{
  "num_key_value_heads": 1,
  "norm_place": "pre",
  "rope_fraction": 1.0,
  "init": "trunc",
  "init_std_down": 0.0,
  "decay_fraction": 0.886
}
MLP neurons of a small language model. Each row is named by its layer, matrix (gate and up: input weights; down: output weights) and neuron, and shows model dimensions 32-127. Each number is 500 + 50 x the weight over its row's rms, rounded and kept within 0 to 999. Numbers have three digits each. A neuron's up and down rows have the sign that makes its largest values positive.
After each neuron's rows, "fires on" lists the tokens most often at its 100 highest values on Wikipedia text that the model never trained on; "fires before" lists the tokens most often just after its 100 highest values on Wikipedia text that the model never trained on.

L10.gate164:560485528494458503432454521473576559511494560532522415547408628461600519385398468548540532512505443548510579572491458427466475542515536410517578436505442486544465457580528465417602452465481497529574478510565426490444517467496536441525486581530482565591560519492485446499530543498495458547
L10.up164:445479483523574529423515605415490529511448559431584441538525556493499495494433448637546554492518585433453504460514578528572584489469490494422574528526473486476580594508466490374537454547492482499495502584514469464456518482429446395438527533421384566603474531546517470521562578541507503455
L10.down164:402476473532564516531526415570428532461456591525540461442497496503530422507418428488511454469426472552497556500551488487379407519565428502569506544487520486510508517486450512429529390540512516484461540507560429452466493519472461427584600444521519457592465416515512511660534484468489531532
fires on: "'", "ou"
fires before: "s"

L8.gate57:536537570468469571438555503404531561480423410507507455485374556354443572483518491383459626490541498474502449485555422490466528529507422494435517541546516554437513529519455511476539504529397440460484444540557509472523526463585541548503517528446482481554498480561507470489544480506477388407
L8.up57:588446536454508495492500454558438469479512597526460495505500547502408564490472473454476496559466570499500477454493528476396568486484403567566494509493558538529493473464524517593453432443520562510461363461475573500519508487624465512495421599482580539461506509470369592480489487469475483518
L8.down57:447443534524438472516533506493415483422409521461481536444467522351442394561519494470512532452597456507571544493532510454462514558521387386566549554535541577423577481485514572470542525466497425509453424552546544538555493511565512558567495540508498450497434619427539441483596441460521530456
fires on: "t", " D", "ec", "d", "ct"
fires before: "ember", "o", "l", "ec", "le", "is"

L10.gate232:564517575516467428463502570486506577572431494398528486517583537456497390450523490534504402484529551545542530537432599585560554532453523477457529423551514477518498518521470494473435482441525435562492473465445458517483584367564487486464521527460418473550484489542506588509517498443569562577
L10.up232:548501526536519478480572446436555517443528495383484499494541501417503542489423532516584487531417525390410500506499491471495440512612412464499552528434508529539446458503442549547500484467452465538452486576570565592609637534534467539448489527469506440521514560517506522406517400526521464480
L10.down232:496580487494556463447611519491515520524434549501576485609376520477530435494545439451507494546502483535496494482474554433512507493488492582565544508463499396416519535417515449495469417505448497496486456454485519531495395476469392444554450487436521621456522438501429563517512481493474507490
fires on: "ou", "'", "ric", "ic"
fires before: "s", "t", "gh"

L7.gate276:548454472525465459516463481501564460461428521456480527551520444446495472481463505556478473431572566420442419419526467579487472574410440516486585471426596561535499486420393525528451584544464457471459538550573501514542563546553465542504512536502555576546570552443501594479510487474517467439
L7.up276:519483434444450458546519492554488423506532474539569485527560496479514552489470481462424438514537542440496545448511442500552511577554490496509580440464569562442469559527508516484386474497460419544493526606532529533476470503596498521448542483542486532556454419436462500541544499422495390550
L7.down276:450507508502631475394498492443501547457445447519482487527510442465496533515496525485442446463445513420461461483540570538448488537493460499500492420517535528475513482487555612552549559454540445486433535470561446424575567541447441476519582587496504468527562495614478536473502453524465515454
fires on: "al", "ic", "ul", "u", "is", "t"
fires before: "e", "t", "s", "k", "he", "ch"

L5.gate382:510493553521477516541566530436547518536442485472526470505493445574465461472419445355497515451454497526595423427468427588502478516524475507579492514548532588514618499476504443550540518482443565510539469427491493520443562429453506430582485479527531581430578472479504457440550535519590494412
L5.up382:524476524465524551497468568521586469495474536482494526602500482534469462341530517451464468601481528536552480421446402536583414466455604469502579429486562457482496437470537506493548537479522539433422390525447450489488484486554481403536581498501491459556492512448447439543473455475499470524
L5.down382:623534471486525543554547461492492502469518485515426513417562377510444434457535540506467541509427530511511566509570429505473462494470516526568561544529387514533426541548434465453573614493593517494527549483503477428507530530545483489482499585492453546520506467453462509578631525479522455528
fires on: "or", "t", "ver", "e", "ist"
fires before: "y", "n", "ic", "ain", "ical", "ing"

L9.gate183:487510497375506479524461497496405465553625524491600507487454528599486555526466410493494508487500573413451568534547544451568539410615482484498490466525563542568468473500414494570547554503428488562572530496492499513490549409455538555528473519459604536517472441594470513415581417487446536489
L9.up183:525405478457495567490433426546394487593489504518520514505505589523566494458459510502471426595492450496573480459441496449500505518527538468453498512529464497502530527407518530531509576442456572576548469399520509614494486426456560450473510444451471531526476579548478563537454568553454557554
L9.down183:495525568538599438553477455427480482429491538540488486540488424633464526509545455511519410450527439467479554605460539477496500464549525522457586475543538490489511488520528524506426489453513551495470463458507517511533490569539492469505533526449501524433528396515515531405457463523534540460
fires on: "in", "d", "ac", "er"
fires before: "u", "t", "uc", "ts", "ed"

L5.gate285:554544510500443478477545447565465505527528454484426554478452458555531518405578443459569518530587584469446547540445504397511571542463475471408453482548455499416490463500470544495566475552620520444442452494491471512494450544533457503438526510481446424533498491497492514576508501509631390546
L5.up285:545621540485470568486590490535564535510417448552410560503493496475500461520547481552627547441491537477440598471476564453473558459500545463473538522543497471429445530571427474451470481524485454555524434573474445523536465506470462495450513493450413516617496496479502406465494515494540537452
L5.down285:532572433533529514565431420488470496625527479593399466503550518473470563505505525544411463550511545541588439409523547479485487470393487543489573518476435487461467488468433473548535469457529444449500375495454516451509448417551478532500491450467513620492595492499414547561529470566383493524
fires on: ":", "ul", "e", "ber", "l", "ary"
fires before: " ", "a", "am", "ust"

L11.gate164:472618446489430595522479518496538557480447593483414515601361529581531491453557511536517451472526495399446521575483590501408502464456458442554578485506511522481505542467543503519475571498542493488475562520493489493578514483650501452502413557491537532482400496477528572564522477460523615594
L11.up164:486582433486600482463480561463578456489438561451518508490430487569449513516488591539575525518449602590515494422542562467512497432499566441511501518489533473553496486467342503479478496586436434484520467486492491551496432532514531470496406513511576493555563529533466523540436501545558528558
L11.down164:507496642552535539524504408605551429432492421428474465495433432445543539452517515478553581534504417526493474584493447518483454519500550416492553511503538483533563437505436450489539495548414420499518480518400521556532405452608518567516520492494457552564463464401524504480467615467661386555
fires on: "f", "b", "w", "g", "th", " \""
fires before: "ter", "ou", "le", "ain", "ay", "o"

L4.gate276:496437464515525546483538459480421437534465449423509432639489467517558511541429493462525487474470545504547484510610448523487606508501431549500443457536444610575466495567573465510480481558454529505473472543483568466466569557453460466449562448647548557464523539487477467456521489494456540543
L4.up276:474493530458461499483491498462474457551457414478513462518437397531566482503585439518550452464581477583488513536527503551564451615523517582488524540515567442552455521547461486537516510441483432526547510514501647459523517413482554461526493591528602588526508541426476499449464430429447466461
L4.down276:518527563484489433508509439506520402606454462573452457494539582427544495491536534508547514618509489464578523530443454487440536505516556402518512456557495526471440521530604465525449555370472511545552499421457490433503468481474431546486490379467531495519485525520428464434563428521496451439
fires on: "er", "ed", "our"
fires before: "v", "ed", "ies", " by", "ce", "c"

L11.gate251:487509493618515496479492446408595498435545570527492566488564453431541536422399421555536421458481465584538519479483457465498484522564525474503572447524519384525510532513429442513503435517432573527609569503513427517488444571459513493461452567582554475458458527489579518551554545508407481556
L11.up251:486522551585510505532453478531493524551528506483523513511514480468455463461464487548496497557568454530476574560481465515552428448435452450486427472448462477461449465508556468566556499437637504478467498487554519524511461400458427410510547529541462349460533505453564522500389479519491511606
L11.down251:530490525494556531530517500507532440423532470515518473434504522468426625533522542557515516439458508549435500549516453434507483479579446410359513520527469536517521455410570457423502516611545489604394543494490512463461480491524496489511498548470446412523570476427575564469508516535549584495
fires on: " ", "y", "s", "\n\n", "es", "p"
fires before: "=", "==", "\n", " "

L2.gate182:431499543467496478494520428431424457526474570363521540512458573559465584493544514634517488523525507466465435435566504501465472539481528441464433489468519539498634571585560531507489467447554501483470521479523543498494489520482457469538483505590558587556426536491592530496457585492482387524
L2.up182:467471557427450516566465568468464530533514471370539527458522557547530596559522503581541477532482506403512591404539396546423536515489419531496422538499479485468563476588544563458496507570544460532442458476492450491509434529492382424585514517500504489439429442451584536551472485497517410438
L2.down182:483410634508480522496398453570525474489554462484497513468598410413448450456482573564524513481532504462492422590536430474505530650551578447525570611468572520423465510449514488425560479394618479564468505515461499474492407524531555529476580511530522476415525485477542509492461537425597487476
fires on: "im", "m", "ro", " re", " m"
fires before: "e", "p", "ag", "m", "es"

L11.gate263:486428513445436503468476451444510538512430597473522506543473396573494493520513499528559526551512484508503515513623417500546571587520451469446502505556495530493476428529533510470486532466412454514413568446518516509485550500490431479534539534484500442528553555489552491595579548389453585455
L11.up263:423513551564589532410542570437477497465508500525478623533549469498534485384533519401481532547569497554535461394558377475559494453446554447516523549525496558528578408572554424474492502496431474575547484474496496446481450507491468546541504577545471472541503474544523519459621474502448511497
L11.down263:548537550473492505467391582427462473474505553520524467515497474430543504501545538455530508493476474548477588566456457560464413555437592523633550477531469516518540509477488504549488458535527506593474586473591468469458492431457476495496505380596464480464523503566535463455532535467410595527
fires on: "or", "g", "p", "al", "at"
fires before: "y", "ic", "ia", "ian", "ical"

L9.gate338:370509533555467529506470491531550605567601540506459580618517498513483559477450446461460502537512423461496548544454380449489505482443430535457552424499504517531496494543483492495509603463436448496553562452521489570487459508553477429540491520608599497567419429480471554521437394464445506532
L9.up338:372463446499600499448548470529436481533545507529449526520493476457470582503441532530488473489500507523511526448511452565533502519628487513409529549522509471482512514539500488479558480511452474514484542418513513436477470547461547466476469566500568484486579503446547546524443571528493447602
L9.down338:469466511560582560508431513496579544503486464528607480413440530539434509508456504578537444564548539503510545591493535515487486452416420490522457485488507493437504628408459555522408524515434546547543607504519493477389527485491430347527431550465532534468498464392502506465546530469480542457
fires on: " "
fires before: "=", "2", "1"

L2.gate217:541561484409487522458457445488573378435479507491475511492483403470510625525559421474513514513473542553461448528445485548574503484487496441503528397463508444510512512450509575525472539493547524567547520510513486507489435457463425540496440445541555547568503539543502475489521550559477509446
L2.up217:520521557484526525539494387515533328506490522518594457492437530511494560549495517517536453419569558542446448496467402477508500572570497515581517468509479503501452515488584522574575505586477465533506506514595503646467549406527429441509478388541529499514421499530527528497429515521439446460
L2.down217:533508542447520509476438517471532630424547480464540469523473497504681485552444444586454434504538487480519443527414415473545517489552495490517565460470430422477529532491487544441522426451534476547460425562437528548517571532613549506532490415573399451473492524532505418443514541434442395554
fires on: "ul", "ou", "am", "or", "on", "er"
fires before: "s", "ar", "ation", "p", "om"

L9.gate155:486546484408480491523460548517471580556527490578532482494457464485519518506534429513534422532542562500569513477543556513571489556477533527537474471522535604455535546534558606490389489496500518594517493408498556490418513430487507535490490485493452486419483411492491419557416501511518573497
L9.up155:530564446520486522521498534487493438510572558451491505626524589515463521538547512562433574484453514543411501490605469596538605489401563513472449454496516551438630461504489549569450474505411485466518492492444533472488452463467497540500378518549546549573570476520463460545467461471427527473
L9.down155:472522513504521461546497413536468526493501531512456560544476415545459489467589526479597521462541470526561478467401617514449510498550474524535583492549442570482468519530421569406514451444397488530577514459506518451475595501452404419545479449498533586513480603494504494481463419499611438497
fires on: "on", "l", "r", "j", "ig", "in"
fires before: "or", "at", "z", "o", "d", "ad"

L7.gate179:494475554554505572469517574448567478509475487571455449517452413517495553526580482484485514526549425474493555457406526473464491446560525518461426419503534518475421506455474521474465448478423434425393426470511568530486579510591486623467418565389513457481492421522484500487505475494544620434
L7.up179:423487465522476555422478576483562514516455421555459480520496454516514668536537545544548498369540523593507471482487499479436514580468550548466421487516519502525528390474522549481542390580462423400468441494473516509489512559443485478461546511427459600553471481479551508467520461587617455455
L7.down179:447498491483473472525410393508523423483528501581463543487487470501501476533530397483549486471433441516463485633512526473527437611594588438535511500554539535471523497514493557411523501570515517470442476462556528523450451543590626472508446447533475551523481461463435465534464570496402456487
fires on: "g", "f"
fires before: "ter", "ain", "ust", "ric", "u", "ue"

L9.gate307:580496586472594564381471560430455397441456392541486566513526451450491473422473522449550436524572496541513541471438477540455491411575521549515447503466498510587561529541523540487485559406518536435528466596557473545408475475512546586392444487470492469496564416524519571540570499532444495487
L9.up307:517508585544487557542425450468439411544519463491451455574447541500513471412570583467456514454453533532509526531475478607482504475504536523565588418530472424479454502504469483449485522563450575547540557605481470461607571427582434528456563447477524508528491541483531460663586479440603545494
L9.down307:532508518505588524362500512470541508493562531489556532451455502534460449522504507520469455484417509412447525575453473508495486454521526448374468584434458482529534528515477481496479626505516463467523516445534506524521458519479499467380490507465479531446539498499528568451555524460410427544
fires on: " |", "ud", "o"
fires before: " ", "ing", "\n"

L12.gate227:541508619565526513583521558480449424546467495446483493463402462523566446436450516484508581387493505507540549514461516430492476561481443498541483461509579486518431431477481539536522549587558505535569492445591515624407446507543471535532581491487559551558482461419456427439482439429575535603
L12.up227:510445453454512479490555502498617525556434412470439520494438494422421573564487488567488500483537449558464431481489483479492538480533520480523481440534436502517476589623487559502546538471459476587484430511421431547454487483433556473527527458493493450373455446475446540451554541483530589463
L12.down227:569480463476437484474565430502549505532493535455629508406606510511594493501426549483483535455428478580509572467519427448481487437584357528562517538471480484499418460566522480477552552455423574490482486507508489491586392501523522583490537472498477481489507500574594518531510419479574518479
fires on: "ear", "d", "ed", "th", "el", "ent"
fires before: "s", " s"

L4.gate336:533461490434511495509450538516479493521473524521358507462499503468574616453540482460463497538435500557534503415515410468596617502458415621428584499451574566555568555427485461491519489420467459508403562499526461566516453583478463615485460526456536561447438407420485460493556431558389494479
L4.up336:521544445487511449487491505596508438545458585515496554586478568527586348581511541524489463443514528543506488469470525540510464472540539526552489502465497505427502587424492528483495548531444553476426494523521520564501415519457483598509599441480497532475408578500468449557439554552519507529
L4.down336:588443562524487508538498488504531488442526522501502527518538483451425480450524469552484544537498469440501527529531529409481434541436392487594479538543443580588479534571579376535445510484527444416548460451520524438535546553430599433561597592593501455404439473452569519455545472507550397462
fires on: "ig", "ct", "un", "u", "an"
fires before: "o", "e", "ly", "u", "her", "he"

L10.gate418:467522475509528571510458503455491488548512474473547473463456523459491535582537419489567553561547473535519474539500540450437512445419455545485505337521492487534581522608487469473560486526466454494567567395454522581458487485508508534507490564451506417518441413586451504489468417561501532592
L10.up418:503405534403516482411549412463546448427566488497491590664563438504450488518512472541549521469503531437543499498490541444531463459594481518531445466451516512480516541474496553585554517465430541569530542456596523449479449415517508435499631462524570450565480424523517536510506534450409627590
L10.down418:533459497516465378587510509509445532439405478511499528407527499447570529493483520482455539502441533536546544487529408378541444551490609540489458509417460457478546517621487495420478523471569447562471531567532541539522614472516466591493458439425572567470507516405461537491464504546509445471
fires on: "on", "ed", "ear", "p", "n", "er"
fires before: "ed", "s", "om", "d", "ic", "t"

L2.gate100:472527463547505481481510611498580456467390519502483537464484485431516555542530503573519537454436475566531501527496516535450540503562544532452520489489498562483522498605479532472415516483406409504513485501464543524501529354534504459419497370491536468421555503630424524501537440432533459628
L2.up100:565467526483473411561541408437482428401385491461481534498496469507534532576474512512552473466439497582557489428636477502479517546477480493525534572525407588455463591519435490619469558417418573538503467583444576478495520497554487543526541639465524607465541448505559562530487552441493538480
L2.down100:599547505368486518541613513460495464547468481484525433479546407502540477451497496453505488450507477513546504468523432494488570507554524445421531567431483504473402465572505479541476583474444479477514588609448505380552502497531491559535482499463472551490528480574498458545453488550400531423
fires on: "our", "it", "t"
fires before: "ed", "t", "ce", "c", "n", "se"

L5.gate5:550613451391534428546506491450501454509525544457479529505538438517552561557468527480587560402494562558525520500540524647463506488538527520534484461555590463506531483521505423563469449409472453491436493587509534501409460546622388526519474546425505458451472471473572433539538441590452389517
L5.up5:501567541321471481449532472515421522584585446511557547469518484486492592452457458571548421415546495540548410461475551479440530478476504547462530534465531532525490484500565501543462593476552523438501543576544489409502429526597535486423470484487500486540567535449465533558487513503420443455
L5.down5:495517477592417434509445513491503459485485513447447541428477489496449467498541514552498548540504448460437490555459513603563453528466412504452469534523434500489556387452593391542578445359336474531473430557457459510464539557587554499546477489503547473510592568481514506484528410535509448619
fires on: "02", " ", "en", "e", "od"
fires before: "0", " |", "5", "1", "2", "%"

L2.gate102:458563497478574599556480476586484428475460515425483470513386519482482530560467484516454549468466430561432553553542446540517493522470486581560457501500453635483547460576517477425523456516434490536491502555505422496552525626483511448425458509559567465544449433440477498487517443487468514514
L2.up102:570535456486525509547476442582418400376485605470505526482562509496439466567550526502459431541479509411480567512528455499457514484514478501449426452469484524473438611485482495536479480485559522466498460585525475496530428532494502467542529575555548517517504574470590552430511436570432435399
L2.down102:519636443481537580548419504494454431570536470508593501529456615546537514534432455520480439467472454480500476450426493466536438502478399512528514587490526405499544517531507503496517591546460425449494498630484475472554570541580430485481476509369506487430485528435520529497520439492420475545
fires on: "ou", "t", "ri", "ant"
fires before: "se", "th", "end", "t", "l", "gh"

L10.gate168:489490531500435523396560468516521484577395531462619406523492474411523442490472467637543533483518500526453512502471529535505467382442592522538464506478539463485508528627477510508463489494486419530600525492553530474487577442437511475509575572544480457493574513608526507489456595510510547555
L10.up168:504399452573582523434607482512545548473536499515523493458591487484532516511603453495586439511502533445514485472443479453510489579480539540532567491510518352563428523516459450432558452425453498509557522459488531478591577516494378427472527553488459427465509518558475499481509473477497454581
L10.down168:437505458482470456596439467470568498511600540496476467537509557444487529546408461498491586554438471555433551589500644502475475528511415459456474437484404510438509616487574543519530534488431518489437521475550394487533509532449524529496462518583561626513458559381547490482596470497478468487
fires on: "'"
fires before: "s"

L9.gate41:506505510535606492464587526391471535509447418531491432473450559528485525377531542392536540471565489496511400468448500432489520508442538500516479488542453489469486512531467542560444507530443601538624484587466568499422533515427472572453499457518496515498424469486412558452475478577503546520
L9.up41:512562422586467558501515501616439423520408507448485463563568519563437489556504485523500553463502520493450513508511539514500435487386528492471468533534654506440477537476514458604448568440525522495539512528419538405472486546532517418509427527484500464476375464600562480436479501473481547665
L9.down41:487531499542584511494543519406456512501519463425541525488505533480498519525548431511490572498424443558449489458600528608633433493517467591558516542507429584507504446478458522542515540557477514487540478498497519533506507510564504482452466517571505401468437546480494438579387443440428531562
fires on: " b"
fires before: "ec", "ut", "et", "l", "r"

L11.gate323:622502491470572498566535492542527567545452521639479488457494435427509473573472481559468573459538484559542370499488500556466513523568591478522434572470416518469487455515523489431479503586494427455484484527533518456545504492576469486446579540454509621441449545545456496460505503501448482498
L11.up323:495577456474455476498534524502483510582506576472544521434468455550559454561473520462542419525522500526482494448549540524545512515620488489516544434574421544503522457453579533482495494474549521396484578469492570580453464546416464610485488440529496536451466452406454471427473467506338454489
L11.down323:448544422521505594481427522479472517538447448382577490477372483535466450592491542489502528403415530549445523500592454427541490563481525462439441420474472470463541545562443534410563521491558509498504607477559485520532582599532474497582571515459450443536423502474502536517462504488472427450
fires on: "an", "l", "av", "ay", " to"
fires before: "y", "ag", "or", " ", "ow", "u"

L10.gate415:575583536515519544526512524439453549589434482502501457570435461462461478525443513455509552472460536517553498512438502544447437495477515505603460539522531511443448393493460459562515476401459474581503497556556479533477559521528524497458464569451546599511408465477395457504497548571527457572
L10.up415:495572530558470509455480545537453579508544487499466452484464395519431529530427559463472444467454455511533492388471519468534468523425457546496536485524481501460525482458404449579495362463499455586440521561480563554486505462478498469501465562537453651526510466465481578490466513510475531488
L10.down415:567518531579523556532440512477504503501479497508601525540499501534416537526441558482573441428478503572564422505530365411521525524520570533503488591498587554564339510494491511402465550489457500435532490381519403510469476511468503518494487508496508388530537407474407484496523434440495511498
fires on: " ", "al", "d", "el"
fires before: "2", "1", "e"

L12.gate241:500471498518545443494529528584427565365473511405482529498469534569486524524411523604541446518489575461449517459436469403450521461618508576506451603469419485547432534532556422552466517462497517563534385502499527495602508501475477577547449512464453486497476497469445478615445555480528596508
L12.up241:518482532498556452481526517447465521518508565568507504472477580566509454635491483480460459557621456530557529553631508510496434472475573512466522439519480523509467475474459453473569466545464519574520422536548515478501508591413495499499569445536557478525564497554400501451568459571480454503
L12.down241:459543488523469546576512530553473494523501522546461403489486501462441435508536600516471477529564578536478531508551576471531516512539523584446554489525427499516464415436587486547461533510533538500513522448402448502570547595501489400561503477506471489427448510560520394449436465584488449533
fires on: "ac", "ran", "ec", "in"
fires before: "h", "ce", "he", "ut", "c", "k"

L8.gate128:534463569425533490523491520479534493477468563521448520488578397404445506483368611490514520514456524537505469484460471615493522465489405445483532542557430504605503418503417494570490464493455464450485522489518528543446601421524543485467522490516496592484439434505498548485500524508566422514
L8.up128:491617480526512549455468530512436477467529536522558554521524517458519471464499498469500513460443560453538471435434468466474452532487563445486471468540606425494566561553554495470526570422587525545459513482521553459483478421526516454439459540571554510547584508462495563505547471501523483419
L8.down128:490423516472522486550542544478512534530466494610480448507479467547526504537341599527519407560498454557502470398455514480482476500504477588571483651562422543480446471407461516574505453487505541431521482515558503541443569440589466484398467509531525507547433478507470452520498471500518544539
fires on: " ", "t"
fires before: "2", "1", "ember"

L11.gate7:569472506486548512591505450424410447474426423490623475554480470581414524445517491504504459574400522524515418547434472575506534522518552455467510536499507459537522565418437496552455468522553574598533631491436443556485507491499505480548544414596518480528437571434505533540454538495466405478
L11.up7:442536485459493578505455603539384438501461454485551513459571461491448576506559491510403554549540532528487461463520536476469536540489487533486499499399443475506584496466406509557448429556577512545526485489486362596452468472497460495545474484609550514446552587437434437513471551545477435431
L11.down7:554536538540464496522416450531578429475494499530476447484556470554514355468485501492466465476598482500469488490530492417528428543507533530415444571550497457525503508438559552516466450474554433507549549486436420435518560476494443486511552527437478509480440431560566560431446492510487521452
fires on: "us", "im", "om", "m", "am"
fires before: "p", "ed", "m", "e", "ag", "ing"

L12.gate161:563545463509470525452500483431453439550501566529472504435562484547416514568492494472501549561491514497472487423542528583567433453481565576457514584566496526480562451545458502392490407535491511493585427522525445522486448507467578485544408451471443464526636526494523534448483421569516545493
L12.up161:494545538518551519542602372512437426486534572434523612513455466534487482497410485433516510506466436488479505542534542597511446467419497514551461502513528457573544473438481430522544520475534521520509501497542426512469494545571458466474480396427555461528560455428506488527592525423525495613
L12.down161:585454547604516439380539527556492505478462513609499526601511386529400544479537469507521515426541511508515458439555438490535443604533552489500472542394452492464512474514572525468590546531490542427523468529512492545489484490382490540446444470496539492528491455454520474493544537497508505523
fires on: "e", "r", " |", "p", "a"
fires before: "en", "it", "u", " "

L9.gate97:555473407537529581504487408527484410459526517435374549520511571499489469437443443584546537428474500558492445412522513578470409514407487592550536394490574499493585521532480431518495510452491495509515478518432544512472571398475442583534503554531497526596488467553493464513484670448467524464
L9.up97:551401419484507450451389549499516454503483536568347586528567462518508487492503495567440526465530528574485488401452549450496506573488480575498532508508488394427514515521474452549471405519459451532542533521499519626603509456543486453539523505411461501485441507488447519451506529463584501513
L9.down97:471490510544437548524553562572437589518517529440546416508516469501558485606509444528517484486609455352494508471426433458486419546433472526585507456464550489488552437420528445462495490436477532527511472498525454458546535550413462545560521547543457500470471490445487553483506514515524542562
fires on: " c", "t"
fires before: "an", "l", "ou", "ar", "all", "re"

L7.gate287:425524504545507577502526433613491482592427508549414445430503463491527503469443538540474509445541466453420475486612478476461596525495564507449481583543472435522499693461520471536517478512485494510481479595464431553508444514564575409578452516440414481447478559521471560522484469513486540552
L7.up287:465561526486526584491565581523478501481498436552531522548464465540440506550523449429589496529495528517445599505433500505466446481430563421483568561480496552457479582546490516470466508430569560544417518591417469539611611633529553479464424508494515510469536517491416515404533572448576444472
L7.down287:486587574523482550473549491539456452513544592521478477423408430513481484486533500452533590402582450501589514506528508430560546529423434502492551558547499562494557595446443475491444394495417555521518463445486548469478456508589456408552553513414473408514503531412420489506519478553435507565
fires on: " ", "k", "8", "6", "7", " as"
fires before: " ", ".", " |", " R", " S"

L10.gate243:459532452492469493436485498501557492589489532477505668473437439519525488449509464533438513506442437365456501421461566422429489496472480619514495465550522527559473482442470452509451456514537369519487554462448409498572642399530473516499509430517493538492544523489510506472513442415466430481
L10.up243:467477434511474508565446521532434462506413449474477477440492530543409486457393532510517481591543526469537563517561476509503402622419453486549519522482522485563495428505570512559478567509483403510486486576560459471457462452548472564494488494523612569537451463482522463551495482515441490517
L10.down243:428538495493581492475481551475459496552557453585512577576493483450451495455474452475485562565534453486511536524351574505512521525395541537612485508501483442611561511541466399572565461610470464550494567470522472517569472500430420587483473359524539522467542458467442492464573435543517599541
fires on: "on", "f", "t", "al", "is", "he"
fires before: "t", "e", "d", "if", "om"

L5.gate377:437421516523601467531571435519455508548509462566515467477471488576556565370500428533418570517513572360507509402510555460497518551542449551500465476511508509499545552496578492428508518454529630496479558491501536553444418526481501469591534563525427576578589531463443490484441499502522531441
L5.up377:543553544583545443465546563470513424551398546511540496554524590520465407519562579534530470465467441554569470492430526445564518466552515587476590491515533485501481463434493453467518494525482445405479373468498423608471463443516539609446498495483556552492482491513424501511414524577499599505
L5.down377:639473498549454500518551550483494479528588512477485463525516502564562570516469519503466542468499576477552552515562544562549523401407495439439498456431461497500469582505539444538484553618447430477483499455447499386419532474531479442515421478424541527462529494676527504537467528429520455494
fires on: " n", "c", "ec", "t", "p"
fires before: "ot", "ri", "ut", "it", "u", "on"

L8.gate429:596585455545493604624427499463545545585584421493498499553487598415466502494477470488535524530494498487516537442468519492577468539489498509405459480519490513381593489453462546432456446495504438476437507521564491481534436492606471608492505573506548438406485568421442504444520481475469480486
L8.up429:577454421551510444509518473534564516543485551515548590436493590566506473553503472471482484526447481519499489449494456507562526499545461544394434525516543511442584464414575428509507466595503540493520485510544512510495480464461423609472454611525544476487499492443449429494413469496491415480
L8.down429:520443611567568562569511382505506521489515471501550411490394477431504514534497607568487488483503480534593475471529529461459389562445584561559546506513576460517548568506500455395564504432466434520503560535528543533487452535569495557495565518455440551533481478449395527444498487489524498563
fires on: "l", "ct", "|---", "est"
fires before: "o", "u", "|", "or"